config.toml
n_layer = 21
d_model = 256
n_head = 4
n_kv_head = 4
head_dim = 64
d_mlp = 1024
vocab_size = 4096
activation = "quick_gelu"
norm = "rmsnorm"
norm_place = "pre"
norm_eps = 1e-05
positions = "rope"
rope_base = 10000.0
rope_fraction = 1.0
qk_norm = true
attn_scale = 0.125
bias = "none"
tie_embeddings = true
parallel_block = false
init = "normal"
init_std_qkv = 0.03
init_std_o = 0.03
init_std_up = 0.03
init_std_down = 0.0
optimizer = "muon"
lr = 0.00292
lr_mult_o = 4.0
lr_mult_down = 2.0
beta1 = 0.95
lr_head = 0.00639
warmup_steps = 112
schedule = "cos"
final_lr_fraction = 0.1
batch_tokens = [32768, 65536, 98304]
seq_len = 512
doc_mask = true
train_tokens = 298100000
steps = 5094
dataset = "wikipedia_en"
MLP neurons of a small language model. Each row is named by its layer, matrix (up: input weights) and neuron, and shows model dimensions 0-255. Each number is 500 + 50 x the weight over its row's rms, rounded and kept within 0 to 999. Numbers have three digits each.
After each neuron's rows, "fires after" lists the tokens most often just before its 100 highest values on Wikipedia text that the model never trained on. A number after a token or word is its count.

L5.up567:486492476530533516460471550493472494415486495422635407546469555478502551423481533469530513484469446422433507536503495413604537535543383474474546493508489508495508514440580466498519511530493548556495569474468472512486526396532508499477445502583494467596522444548511599462523492450424482502474551423504465473461601434516544555324479515481439555436460472496533483477418587482493557499476553494379463506542453448517540457572414479433527406466518504451543462471503487520562389460552535534428503441570532476464486489515504452477507469521511443483471478432567407554545553523434524604599531552479541559488483419597505519411540504458484620583510471510517612495400465528534533502432477579400462522554462549439520465518508475534488484487456470481621616540510527477487457546502447
fires after: "1" 76

L5.up56:467537546434575507467521403529501532438411512510502465481414544504412537472403562440505476454553485433450464497455494492596555506475498453441532614547414521530576555529550555495449495513439525517483529613463471491524468423471476534445549572501484541589581481433491409504580568526512528438508488431565511466504481479546476490489512577520454476466530559488436494535574457492481478476472495490426445501523475520477531467503477405460575511443441642490517439446507416482561458514431507421506475592440504452530524494467579469594525573563423516556486438544490499435553464427458512418478549479571437535514525458541506523470556490393545517455531555456495588489479550476477531571459423478505567491485416506359471480588433436508676462486483575491558540517466496450453504585424458
fires after: "2" 15, "1" 14, "3" 10, "4" 6, "6" 5

L4.up207:485484456456506490477494512536574553457460518525519481511522459526467449540514521536474514470511534392553451490462516605486486453544459541529548415538510532491545439492571466584498547580508461497430484592515517456398463589467514481432449485483519478459475491444523515537458474499568343455464470542520495529519530474480536583624498530485524493565439505462490499487480574501539390489564364530423489542366553539494547480500539491512491481395524548482433459486427434508528550522555440574499533528539446507527523459401510488553459457412498559470434438472527468511374557467558466448491477520507536582480560475507466474457598439505432462428480506511462557450544408544461349435494475556521569438460540495546484543615533529570441576453348483522490589506483447499545374533514515
fires after: "," 48, " | ." 29, "i" 5

L5.up425:499476418482551510566492531526492521400518536486524417678481480535500494441498516502436502559457488481524515586472513399526473559593502455447449515466547496435523424505576466525397461593454527448416414508444564523491465434526475518402479593407523500521529480566469537532544520492497455637513441460407473499539504518464483509454496456501531586519525529508558511478521486556471608528478400497538408411518466488500551491535532528505439471564496535503532525508489570487498590526432481473476522651525486502498463579571513623447392456528438505471522412517491532459519526536501550568525478523472524581492550605524416497538493487522382465420478533567506495465420502504581508483505473523539452433547580526486539543443464499539502478499429481541495577551533554379436470393417504
fires after: " C" 22, "ac" 18, " F" 10, " | F" 6, " | C" 4, " c" 4

L6.up382:470541451584468471518473518539574504525507459509444392438465480514443537552441489460541568487487627546570486507503503550590519499482520519521511514467530418538516457506464530411440486523472482569458478520448563531423537549556486511470498501469546448481477585583506521532446494474549445522387388482564584462498491497495592500465436538540543514491456506462489504496566463401518564464613450513434458494527436528409478570656482499515595565486551554516499496414494461465559457457520463472509452409678464503442509450487454541570543529492532480467540515470500527456454488543526523566551578508469428427535437514475645453399484513479500461484537472437497537480527518485447613546504547487553457470472441423503526479402406482565615571524500452441431475519455560573438519426535534
fires after: " to the" 13, " R" 9, " r" 8, " on the" 7, " d" 7, " T" 6

L14.up71:539458583492444560515493524472460546520562457461469491436567440518476496502493548544540566468524582575542543478423476455487486502454524507468461492512474525557397572474440630522535548431442452519499551510564596568494472527510498460526495523534573527514514530512528466519609501547399466479525518497522424426491520450406495449464453457441524476539595466485556458513671475487471574461504514553507492641588571458534519477449496394456504513551451610445526485501522456538551479551415517510418537437560440581412574505451438423501492547473421511554568546505470535543474507503520581369587529470456459460440531520497477574524525479558599543561449567481377596521505543501441513563495510471443513571467533478580464553429523546481514491499481500526569521438610451472474499534540546
fires after: " |" 20, " d" 8, " to" 8, " |  |" 6, "anc" 4, "D" 4

L5.up726:505578490547499521509488541435511450475455506480460557479438411543385476539439457577429499506561421529553457467540467523503519497507442468545546484444414543592582518470561427530484484496493501466510515522550542412485458425462541479415425482562517498374533621550537414446514609486510453511622397485461370435541493518438519526440457566504511516467509470468457587429538455473534519544489505534415436487549536440469475497487530516500478530503507449536506477460516460516454493436483567593542460470558439530489541521405431517518485519452453541578532568434497484511499457469407587488556548504493567558445466602418476463588485505447481509455496389508535452520534443506424482513451477427579584510589511430581560531479531485426489489560480460491545539509328486583495451474440483
fires after: " C" 26, " | C" 11, " c" 9, " T" 6

L17.up185:494483411521514501484542472512437601508525488442476497495504512604470466450497537595466460562540427420508579425555513500458468514480496402515585487546557354509523508567514511398463479505575401569563496520471414486441560460531458521492530465486533470503387519497549544477471408376458547531466461508492549485523517578467593519558546446469439430507503448477441559471448570439542400515523569405588413505520547480491514477396534408468567508483552412538463489570573471501550479568533522536521520432514488450489491481478505507488461500533472457421518500458459482417524508471523518520524468496537547487434560576469435574555405453535525452483372476495522539616458557456487547483469566421481522599508522440505390523575493545480472444478451475561539424507501575420457417546462535
fires after: "3" 22, "4" 18, "5" 6, "0" 4, " h" 4

L5.up774:521505438515433474518555550454547493554490496457509454545483495455559454495493493566454584537500481523458537454578503517502409525471472535500507573495450577516452521471570457482423519462485547474462561531477553466481539448569548498482461577508446494451465578590464490434416369423561458510520398501528589499491643474460528553527366366550521390548486437502556644431490538507524450557463594532536522454435454516561484536566513493469518521596528509576444482513417489451425486519499458462475499517544459611435441560569596522416526388613468478454450521555531500438511548494592516490533552602463446529450478507504518398466466472472510516488431497521532508544459474501487435479406486501522541525503528470521525518485444476369462517557505584468476503442504455569444444506552495
fires after: " | " 12, " H" 11, " h" 11, " th" 10, " Th" 6

L6.up855:456614371557386562523415524400501548429441503475599432545579447468479542448519496473555516572514563396522484439464542494453405409507490462474469472445518481497520474541541454526427490385483509549542542458473488480503460509458574519447449500478540468459512460547543405451479502493522414512488483515397403459601538512488441553452524586477541476501614548526558541561548546520408507590476463507450525478593492603420594527518459507527472502495457553541495528485476517493485453563449594518565479489488522439457485476526537522447557484451561463566497512463639532457461398575509484432563453454473580513479533493490560513598531485407470508504583534476516504516505521542570538484453581484414532507499424415489371489506546498575527470458489517524485595524474482558513545518517547
fires after: " s" 12, " d" 12, " A" 8, " r" 8, " l" 5, "ra" 5

L4.up578:511508539488528538596443508490451586448527448453499480443513549482513506457429564558471452488536409511524514511586471449471452491532467489499468539498494536495549523630509407494427566565563567526510477526496604487434466512471507536576474412513537552540548555530491550449548534430536526527519524482548556398494624530521467542459550503546392531475456552550570402526508526514536421567593461522532555536472522503479464480482603503386465571479529515449526339454617509465498551495447364468518509517529457422443546530558554510487473424576514474581510419472487478473480498530480563485554518501458508539522416627484379531558431511458474457472457520525498479475518484499534471436507517505504506333529471507540503585508613550493486589434533476504514556455466523610521494552515567
fires after: " h" 23, " H" 17, "ic" 6, "h" 4, " m" 4

L4.up522:470477436488624399439438428545545475531413494512486535520512561444459527477528586496542526471578526523524416483417487494476484557567408494464468417444486495531526495588502466474568474538544523487425518523452536580463542489518456437428459402488490500430500468440517506512538407543445385526454393518579453560538552619580496479417473435526552475527488521485530504502454487471567453524445513509463431446532504483508507430566509555502597538478395543458582521559494564529553477541478431457475557561485439505542592398542459441525501405490511482436463483494505495509485425545442532479489423475535479495585536523546579431416576465532494466551508405443494428456462533414477569476564478443405453485484449481456485544458455532536468522564453522572378451448463459455485591469602545
fires after: "1" 21, "2" 14, "4" 9, "0" 7, "8" 6, "5" 6

L16.up24:584531633535524486505502454495475577448514398499495520484511428486527446492574411503580555490530611476560374464532413460535484421537466546395468474558495412574506478509587544430447438486457531432555459520525482459625481469501553449545509476420543545438548439375520471486417587452592486526525547520527579467554551453540377510485521515528458581461538384467519531506481448476523555453545488505514499478518383494437557504505483515478559491364492477461478468527487416502503442501525510544584464475556447437543495500515520501546510526602545484508433489495516547532434503523483483525502390475529553503549481540434581520511560499417578405428448458507511503431530560489519507513513508540466467450559507484481442500523516561478501532487399523479626495497528421498449511497564626
fires after: "1" 45, " | ." 5, "," 5

L4.up388:432517535526490510569493520473537527581446530482513551512544438552478524565428445485433492430528569424524481405474430531497526479568433507481448551508474422541523487427520521424470507538544437485529437556494536475416448511522475511401496542504549516516513577506463452539442500501537466491467396424497397405598551531527514537527524512441423588430566412514480491520549473530415525442480574512453486514465472517476464520474421529439427503532530483500504411472480535489502478617542521468501515443512413461559581450488483507466502408479408421452480469455491436527596473553507588450591496509546542512462416383383570521557494465346411464424560489515461458579479508564419538521496530497440397486470506482468518580428516544513410528552538531580489560455444399492417479470457505
fires after: " | O" 23, " N" 11, " St" 10, " st" 6, " L" 5, " O" 4

L4.up1019:433566561482502469473486465568518463423450602535519432515479471502518469411515489566439515495524479490492484474505531436390533428552505492472518486528474440520524523396461516573521495414492512535523588450557497526667444454462452553566428476502503511515411551446475417463417436488561533474557412522520550325427513527485619529501393523502500582446543587462488546494476503496481526445500540468442448518533547540472473501550515487588434586515462511472505441525513623493416437408486525400574454441533509507577513572506527512541481528482470496459476433566508501434467557546520525400565569534506461484469499577440455481458481478451466514590429428458480513509508410451527503472404498482527439500426595527572492494469511586426437489439510581526526438541477500463456530521593492
fires after: " L" 14, "==" 13, " | L" 12, "ail" 8, "\n" 6, " l" 4

L4.up99:571517519468491487529541484530553510536430469547670477519540516556488417564481507455414498469473434479541464602530459632554491516529447475467488514504518612513524441519560498486487539531459468495483520426521435578518525560475517465499410506478520469565459371517530598495503549454508473540472547541539486480669432480447500537595500505550483484553447522458432409500491474429536549515571466447531505453523501474522539441580443559503412411537569484529422548427509512475533589415456424392478518474499460546540523535528463380515555470518410501509470507469519493527471548510485420412488504564404614514553566536499416557455452567460423410541437522497617535463488482482513477460503522491555450497462413414558520580474535501449557527407459482517487477494543491412474499467468471
fires after: " | " 42, " | ." 17, "; " 11

L17.up168:527535516488545477502531464548391459499479440502477500499502476581496505459540498548514621548557529518497459480551582482456454527579480562519553506469518442534496511439457529562426549506501427503637438426517535535461465565386477521682444534542412498498419442408480465553501441534552449441524410601461467528503491482535461471442487405495486472547561423465495497488501494420397575428427460488500572526602493468509448567547560436523629442435454484514488450432487548473480537438431548562510482479516483562567509492517492526470468554502535519584552536558543491495547590538435465461479535573432526410498518521544471413476463424416494430602510513381520489539500388522536546546485494448531515495508514477519510542484478518543550446476531506499478435623454427481480509415436471
fires after: "; " 49, "–" 8, "1" 7, ": " 6, "us" 4

L4.up725:531609474557410494537459572510447484424432469455570403422554552605386475396528455478536524482448433488497517565435592509505484592413516452507526542544464397550449502493486510476511524528464535457598549458406499505596531513456516448448539492502569516489466483529459466476450556501539533519445482458512476459404463500464506515537509457581579500569429390568441469510487545502507434487500394553529488430514433405474559516496495504603510571448484521466430414550511415581549444544526501492514484502463573485506522521463506507451491447454509453504551576364462482499508573412475548490567534594492513531513459471534524616565494474429556481511435472530512472475528476530367578518546422462522567536431522511506525456513522501487506508464628535453463533445439546453557450566574530
fires after: "." 35, " |" 13, " |  |  |" 5, ")" 4

L4.up369:496542490557461480532390489447487479521537463510516517601414472531485496528517517444461580493436527524528470470512417457622536541562508545465609477522553510437558474503502543515515526488633481510447508561536535437414482532386457534547533549445459495555515433518472438446446528556566485522506468508479509514439424553453542522537461595469491464496490447543504487473618545428518514522550458505391522590573610548467609449526517439444421543500503546449479402438571492528433487451485486497408487487490450578558429475579564555527490464557433567449458541546524474527565508465407484473596554457581416532524546550432530498498497497526370520586488414556487585547497497528492507593411474452473630423473545517563508445427517517542529517526511539486479569522441487457443543462516469
fires after: " E" 22, " G" 17, " J" 6, " sc" 6

L5.up968:572513492572523510503536471517472572441507453607460439480517548587559542413494444481511503457456474574509502407518502481483538525407406509493489589515432458496537526595571524539457460390460584501413429525452486440497516417459578538579499474537448529446575480600561485423380458524582457421434556530568437510478487503533517555468570454522448534550503477510602517532552506615491399548541528496543503552555539454541545567538503489506500482575461521538517605479582495537500473497528489447474479493545506500493472543438414445563504440442486534414542525455568415455459531435543470499509482561524468482459540503597585518508482497524488461527442625473533430479448528411525549500565500465467533539598553516547588530558548526470510541503362539468492568484406425473412483476517473
fires after: " c" 12, "N " 11, " H" 10, " h" 7, " resp" 6, "," 5

L4.up347:554554505477532538569531527418558418482508527425558468519454552491574547452496581448541460516526402553489445507495435518486419514579494547510513505469520446478560517535556504467512570472564513513479618503587538414461457462451500575439450495545590537471526488416536469431559508463615452483552477511473492458511550493469454540537488500538504505534455443475509507498473483536545519534541436568539460488532452501486582386429465516532521367560396553474523438363494539472389495620483519513460497573446417418464473523414608476495443536447489470482445530560530466476503512545500429429589489507465487433583583483509534524511444498505517547517519583532502477471418437559528497479528550651543469389515458485509512546464512529477620485546438504438454555601443471580535461524584500
fires after: " I" 20, " E" 10, " an" 8, " An" 7, " pro" 6, " G" 6

L8.up263:518529524571525307484476509447564493571513493553533447462529408648552477519508453443471419421500459461576558502491503519514497500497549467560583491470464441480486478572593468512514515496471416469527547428581554504531541511380524565433498603529456485488432454535537534365478463454516443505544412507469542529455393526530456544501528517490554504476511413484518549470532425520492513533533561479458566474531549522478548560483458549455545469499565541529563413512475491506545493431466513445500517515506454495469539504484578481383510624522520475495476436475512559491574432521451477457454522449458492453514457467454525405473417384516370505522489407471596536520555489633581530457551478401536502478555483447467511490426519468501553535398432543452482505564559490525529451468495438
fires after: "." 23, " | " 7, "m" 6, " p" 6, " −" 4, "ps" 4

L8.up839:428555469464441412528466482443577431517549492420523407507525533467441424494401494498519426537469502462458480535382557422564442482466460501603531458508483507595594500481477611511449589498443489397537533479451483417526528424469431524525532466462625483490480518490528521474409436404535435514461457540582560560473450463455553535572512532483556536527565490554562499438488477484590505441491468480525567468483576457494441543504510462451536413444558458452528455453471484485459543467503447535469489550546506508541424500496533490514483386482559476466404477500463453509420469515544484524454527426517548561471499501540453499462531485501506540538512550368474444521439509455531419387528365501517539510440400537628528486527519421563541527440451443577386524418514511535502457549512515
fires after: " | " 14, "0" 12, " | —" 9, "2" 9, "5" 7

L5.up932:514441444535511419542495483540506538534473426415444488507517377492484512450444539570489466567603465442508577533547524517438433481477449516459537414458589437506538375563506474519474491415557531444552547427515525484530399525450524540501487500438489542481522498440495596534429439508534438524521431433565488546518501434417443504476567444567423493455480554448516477480468490505448524651547619522500427476493564549524471560509484472574513525548481605441558513636511511511501346545481436534573465490485553510437441580561547518481527517550406514547505457451513534548475454487512522483470608511521464487546448543445403560481455515466583507557568569490510410461448513450484560493534572549440567464514426483518495471461527499484462510365497560537442554536512522576501446466513531
fires after: " h" 18, "h" 13, ":" 7, " sh" 7, " f" 6

L17.up809:517467587480521451502451428535567491557494510539520493457559525509510436417487523454554573479540486521541402477494540448502501487534564506453432492461494428470446497605496476479534649521542553530631486517504467451502465454546568517456480492456513587534496553476538512530495493546540524550539474446534541517544476446554551490507498471469532550503512471520466411546412495472410445413449464527502412545406414504593547423455479530452505522477444481534455535437443589582510530502485497467483422492466482540542539583509444490463433457425446500520535528489491463511464478532506503454514513501448495530518598553578475415402576433457579512471590488357495483518581479567433488490501430526508623461539427487468601430440519555358521531473419481426423455636430517468465503601442460
fires after: "0" 19, "2" 19, "1" 16, "3" 9, "5" 6, "4" 5

L4.up121:506521572561519414510511439483434541438544634438533542489544549449429465549510498420530570475507430449501512442503542564602438523544408388479426498524474425585535461484512416424495491539460459493518465527455487543485500387452472368430493473506592481491504486530461463521484477457530508504403469504433452453491566531544510504538518487590518444535571494461429437602576547539464459411477402556499618546423453446518503457510467464513425596499478526399478505478536494541524405564425495540488567449466460506503529491521440626579559474483551433536556469541472497470442444483459416558433499500498556575491528547457542438599489574486501433422429522454481481410461588509519492497499446509439466501486517470545467486473576440527526486472520497496522567563545412484467569488591503
fires after: "\n\n" 32, "1" 8, " car" 6, " |" 6, "2" 5, " |  |" 5

L8.up884:384550418420485528506504510642521514533510475642402560454519454448491521481463562589517543489439463427496492488535446467456490487503435620551481510454419495577599453497485523466554596494505505516548502509533502545485539475483549542524563459587485491515314554508531457528447513450512514553451352533494519539535528472480542519493452465473532512343532487454518569447465462508538515500582480560521467506456532464491480457469561579489401537531461475495418467525464480554496489498501515485536540470526558515419443482430502488466558494519434466485537463469455585465490451539517561519546434442496471567466559508548646478502591503529521530461557424465489514440464537556411460590512495522478416401550357447573546514449465537454504529511505475524506502473428563476593489441487445
fires after: "1" 25, " T" 8, " t" 5, " st" 4, " d" 4, "and" 4

L4.up665:502571481495471583531457534517503589414430438483481492535574465465409507529506486516520421451535457471489463494436524516508441532482439412555439514521442508519514518478523583490402466522468566491554485407463532505528479506473419451603478443557451486536483531441443498438456487430509526487577455516470474415465567455567520566485470513501435536517592410516492445515543557422524541508466473539517459564501544532473536535538489401448491535461607483498518419464426520452542538539489521540554509476531571488534499490555420555560528565507479486369653456483451556471641622538377406477538528514485562449499517521554534423428528473465444447474514587526547403560529577529526599526487547515554428545470503472528551514470531451530538586560423449491386588474468517421557506473542511
fires after: " |" 31, " |  |" 7, " N" 6, " Re" 6, " st" 5, " |  |  |" 5

L17.up114:459444444453510592488594467446467531528453470409570504457502458479473443447447478525431466387452458445483549562442429446543589477522525468512519545451449420412489551408491544520438467533488428428442596499530443521515487496472401441506482612541564555524549556518474490499625506459534434496619525500599457469412507462435634543469451534553544478562505494483505569576479557558468546496502556579472481538495553517439535518525527520442362558520436522507546498388523474523518508522475518446483499480480569510550608452444460503486517464449484414588516536484480585430549539465426513534497453488557511496499404368455414429473422495588499506560523478439534521514547501477426459546509535552410500531497524513477437499446503418480512504485453618543508545469467497488513561521521482
fires after: " |" 37, " |  |" 10, " | | |" 6, "-" 4, "===" 4

L8.up584:400541403486502448483585464555510453551526511555485491538545509535463503558613521473511564505453450459464421565568492543574430551521475518493446512515465517457531523469474491371521521589502561504547462533499511519525465442441508542441543467465474405462491494534568502497469568462529444472537559485526553439461521503538460515583465438481487541492422484520486520459359453494514492560474504606493469479454529481526490582448496414490508491586410425344514573576499376510604559487491539474574487546508478523466556496552547428471468426564507572448395447503504558499452492582487493518539475571482466491411512481557466532525642590513510584536462578530593440459485508481487512538501494493545450436447413471505379481542529482611547584544476619497519430526457545507432494501540481
fires after: "1" 27, " in " 13, " | " 6, ", " 5, " in the " 4, " June " 4

L4.up541:441597575464472522583521564403481499552509586451472435478453494431415496521648418509439563478502502464596529505543416538491538492497544535407536455535441415619519492512517547491399530445495521516506525372533474424514445545498524517497495473436496420446403566484490459543509408464446417463504477437515526448494489467465452516402456489503555530556510491473559490497477519493539557495532516572437424536577566521592478496484417553580501514367452511524464488553495594538466501539528619548516511478493570495410555513471535541539545576483437445512478575505478486585504463601565444594567568462552467493434519461500429446541533560452511512533484435542523574438406551467491534461570490503566491458510495484450541581492439558529469486520474508442527525501443511477465594426566494
fires after: " D" 17, " A" 16, " d" 11, " | A" 9, "- D" 4, " R" 4

L8.up341:471468410416437556496612471481635484443510545514443547455560469559521601504497503489393490476450449495531509546485585429566486446539589478513471466614496434462478443439532526543493536448493484494515569572457572557529485431417492414502489499458394527454515483427451494551491471402509477474470481505512534428569538507574492484557534497402515446489464462528352515565411597538484542506520530499466519498521485524545542473532481484527504567527395527470503582485512485512543438455423519487419507615496553524496592487522531472411549576517423543497618521523548494466500581571550581459543460463493491533537495499506490506542474481533499544507451430519476457457448599453574478506519613513558593476458500452440542487549595549443502445459482386501466540485536392432534443503502416
fires after: "\n\n" 16, " Port" 15, "===" 9, " P" 5, " p" 5

L17.up96:485518508504482495508485539475482516449432422485559496547552512488504422458492448532513434500439457470528517476560520592559449532448391545559443519422447430521580451442515556407528569511488446457505465540454499401539597496544415604431504522589524501462445562487511439472482452436487465471491451537561467466501442527332612483434543409526518579436466572484516560497519550598489482537510487445563444508419469452562420550522504525570468607391431460431568523468467483457471482526528498496504463526486527409444498425489514410521472470468567505457525473536536598495431452533588519443555506522454483486492532399461511402525539481480509589509515468543436505417433462476477435550537438530457535386499502569508556575483432478462568595473438555454512479458539472491513581580464498
fires after: " | " 39, "." 19, " Cons" 4

L4.up562:475435555504487511493442520567498509450454417506489531435537441550416455515533562495476594569411504438543522462484504455543538499491513564545489543543445529506653460510463469404496502472507544484517382543358480528504479539429468500512596422509482577388408479467509493511591454497591435474488502486509507476529428509526504554620453536549551548426531452470526553560486484457454535589505537516445517516487594517458563463559522498475410515461536458475484457488526506486443571545560565487541537523472524445550487490471434437448411503421491545615531544472503513535521426392479500508469494459538455570504485575535460468519456471522419552457426480517551527531483499559506475514553527534538650438648512487475526454468464530483408476476470516447472577583325554441541479482511472
fires after: " in" 16, "In" 9, " In" 9, " Con" 6, " as" 6, " ex" 5

L4.up495:561466487509487418470566546483562594371476512474563548529495557510490476504554485515460539499514543544519560506648528518402376396472428503462522466519581507479549566402477405516559491476529478443635460430433493439539558510479481549564516550540524419609485412519499484523542460450479420474537416547486500505470587456455502508579421496505535468470514539478509504503471533564493613482458489497518539449514482496550534460504462523498504551421468608529510482508518502554611470549398491464503533480511508498530563569441474484506567427495453453423454524499454570547572501504524460447413442553520510475516527484523429502546490498450429461524511555500531500559435456415474367453465448446502526497409458513491424500511540512450511559401537519427557515457382512535629566423573485
fires after: "\n\n" 22, " R" 13, "\n" 10, " | L" 7, "===" 5, "." 4

L4.up184:411470561483400453540530487488509526490589500510636537518462494545540460508597495478458508490571464468605518545539434565564439503507565435555491564502525437528495480475444501436576442509546504444458511500445464456463397449619573457505483491405474521409579573529456417543503447521528545559418458569469515503466542579501534489467460515483469494473455522596449564462541443444555570614553548548490469505499532493444454516476469507414496512553448510554440468506584498421501451500506473469580491532475458548505513522498516498413549529415557490503484458437525470562501527558489453508459367585525499561562462457525474478538457462515441402526437411433534509370460509395382499380484544481559522477509395549486595498503490524374514493442553441530554533527486516517470501474525460
fires after: "\n\n" 47, " p" 8, "\n" 7

L8.up894:446520577473562417571483489427480414559507475488491459507604434498470517584529463475496484514477515534542546418534428574568442536478510532518519507454516464519526431564571561501418489512463547515491487510502506496533431417561450473471597350452401585463522548443530435419354462490598471594582513533489542530469470487513446494477443472598576557482467524555437574568533530486414499498492500583450498532462504516538497446500524488543491551545482528492471479563441524490600600465495547429500507444485415584459517534453546457516409565561495470521507563559431420521514389498563506547455504508478476502531509470602566541429645579550462448461462507570615524473469467546464455586470520468585534442508452480451533506453499487480510456466516533541520559483454535394540478515439499
fires after: "1" 68, " in" 5, "ic" 4

L6.up728:527453488509429570524517568572468557479529440381548465564531513510503488478511508489532441469549476481522481455551557453514502475500523495607544481576590521492468588433598543546547444496563445415574456565454571453462502491419441522550528552453422483497532615539499556476542526494476426469519484530549561481420450460460534472533484435428513609543507471519465535514537495376468536534464524465516522488392541477515418618468503519445430539507564468609551439525499545432447503466443674477486490489483415468489457458546593422466496344577519420476517540538498486561420533577506475561561548552505634522499565512449475485416476451491506544467464580502568622493492487538481485509490524533501487522565524583472418446531422477501455562555515481476490510503473519471557511486489544
fires after: " | " 13, "0" 13, "." 12, "3" 9, " | ." 8, "1" 6

L4.up168:512535540481645502483480501514474402350484528536524582507562504520518558505492495584462540471496464587515519549474532559551424453569544497497464456499454502501567445556546506476423481415542538450553524578484449505559627498483457547490503505428479499506509502476525465501431478502461540517555430518498493347487516583532480435421461556514527561489602441499513491469481539536582530484524447472483472479569492514526438447493536629472481545427491432488420417533587463465588455493491536472526461405577503480510533497475481433547401418559493404544516480556487471497471560472509469599507410541550450589519590443453600491548418592437592455491516500516441566462476556462431543552354477482468568508429453576464514454525480485520464519577516494489411461526512518518429527464459501
fires after: " Br" 13, " t" 11, "T" 9, " C" 7, "C" 6, "gy" 5

L4.up427:466484440474507532602472500486603599441489497545539437521551513509538492452532390478461499508495397591548533562498477490508375444454466529476573547503476523548447527528444529469539510378436497477448510407539495472458487501562527478502538542491422438481607439399564580508468499445562429520497435454485503505495610563538446461458495500462478532574501368554394476604459524545531454547538589481475467490459527507526466441518447430496435484519569519421503499416464520463473551417432469622540499481398505488539438464489480498475547403448493498492527588634469506454439508459488492516471523456440494447534464449477489484516443507600541413587478460524463465500475514469540462459558479446494427514606432417565505571549512462500541501443487528441448425469412514416502521458432500
fires after: " Port" 23, "p" 9, " ch" 7, " P" 6, " H" 5, " Ch" 5

L12.up362:506510481518476441477422480516470458502487476548591551513517495431493519516472412464421499562491485470435442491527511486455503560526414478448516445468489560557455546559425536609480536524534462487558425552481480553470467517458463480419408492478490621499493452482529543474573422472498480535518461443423612474494539501475551537498588451450590420496487512492470575541520564403480465568549522507495517390600498470536555393453510456457420657585449495441572404471442499488493508416465493445476506521447456479555523594487625482494504441541527540472502466460485505547546527454525500538351426473454516511484413449450550531510502482457439461468570385462442480514454430433478453565525476425427548485515475411592539527547441476538510605438582526513447477451555439492525460528526459
fires after: "2" 48, "1" 22, "9" 5

L6.up259:549539448498451505534441597413393515401511457424645545438546510557474434454519455450454472525463414492459475547459464428435443640449461468457521464470429490485527509560634529465500549616507454427557508461486427465576468531397485493468457560530573516505572528542568560444481485522524549495394503434477575532458532513515429495491460475432480420548452499537466572495496495511464421554524403589485546547541541456531523521462518509523595564464522456553482447518523472509479522461519428580495490522503407499504521567452483453469460504452609540446507526443481480468426519485491433475577580467499476456477435501562549576560536476506454437445459443541467460371568535528460558481562543528486539482494546491522450492514422621460564489462544434539469464548431547497537432497457559
fires after: "." 42, ")." 9, " |" 5, "\"." 4

L4.up620:427497512508418526521478548508464581483504502446478522555578568594506548591437511518502614498483375488575499527488465531487499451492541445519515527435527596537449456501511431551412585439478475536440485477501605540477545449500547534468456511533563540469479624448577458460503505468443487543497501472557424467577532555443523554483587506544493536409467521467553439557471478551473563571483416462486462476598480442460515526438520497528453528527490532487473550496497553455475497419446492343531456472489507488433560573501443499495537418472484561571569431521542474514472492521519532553515521481448494506575589527562517504485498514542454520541569417548405551519452534499417445567537582471421489492469534467514598456362446575608463517395520443553386407550508485529486540596539511
fires after: " =" 19, " T" 11, " F" 8, " en" 8, ") =" 5

L4.up1021:548550435472381511557524525517435509485488498505617372447563503543420421445462499482422509590478365466532534488456526409497498491415513472520518513501495459486523527437486532535458497469510511421556572515472472467561494475489496550484488507467428492582579547520505476546413530498615426464440430425575494496457451500476539479539464536534570539564422428532499556490483483508491504593479451513570543446502503460475498511420547491566511576427521430542528423511496365552471489521518517530493515544524499420558539520478576537441445434494483380487509493445499562521430592515528613462496468569542604529508457393550504526544468443449535492396450486560502572431517467523440494574475473527545547552451553472467445559491528475496483360573613520523416490477526556404549505567492495
fires after: "." 64, "\"" 5, "s." 5, ")." 4

L4.up681:438481543452522504555450436546486563599439436592570448486524577390356498494492572483439517423515485368553578518523499512516465504494504536476454428488567576504461461537568541529559515498462413524453536487477483511452445419452546504605533489525417578507535549453453474463492492552547496512523443454531540613470608426524486503482551588473447496417491566587580472538497512417437471505484529580456560447485556517431542471484521523531509481503555528355499485406452406532483443533548504483523542591553532520467478510473473548480548440442514476481473483445418492513453464523473551482525422418497369478436550513551471522535543518476520531485454433466551463287560509512522506524499459503561587476569515520493599427459494524455512485513525512529483526498441445450548521540530516
fires after: "1" 32, "," 12, " t" 5, " And" 4

L4.up115:499566498520572521483497561508559557435485508556583529445421488587477477488478477495496441518546471443557528592488464490471451422631534473508495491512538456529501480545501581643484482505458607447549527572580544512502452432474475552574487460488485490511506522437504454443490476483470472531460494492446480466460509652510491525419457548473442514504552485425465570341496547559430572372476484521538577492546562484551519429520413524584559446454494561539554557488566519471485630501485443549575440390465491523504510465515486509475522486472444532460474476450558535463603472529483521497551487450496457508442527568565606492561512439519460486523566386547545556387498455439503494432445471543461391474464571518544612379501516492509487482530519568476504487552446465447468512491424525
fires after: " c" 18, " B" 16, " S" 5, " T" 5, " F" 4, " E" 4

L12.up374:497519479524501497547518432582437530482453529601499420532427495495513486516509551549569596573551483443480541381495518428498447421376472480458523490456487474471492556506545544570504440483543504375399546496577541499456472531463443540540494550477391532532537546494475594480544551468458467415439588514561451447522392526562403414537507442471489450514477478506499444539534500589487544418462523477444466660579494479578548404528505577543492588429506513463467493468514492501515500586488477495546485505524518443455425477489473501503472389571456493525575474493598462533518587399468568514438515486573467483541521460463585451569568533465533488527591539506525544535458434526515428554417491480528578571451571498510548482493524517498513543488582523493528554532523395537458438407476552
fires after: "–" 23, "1" 11, " of A" 7, " U" 6, " Sc" 5, " | U" 4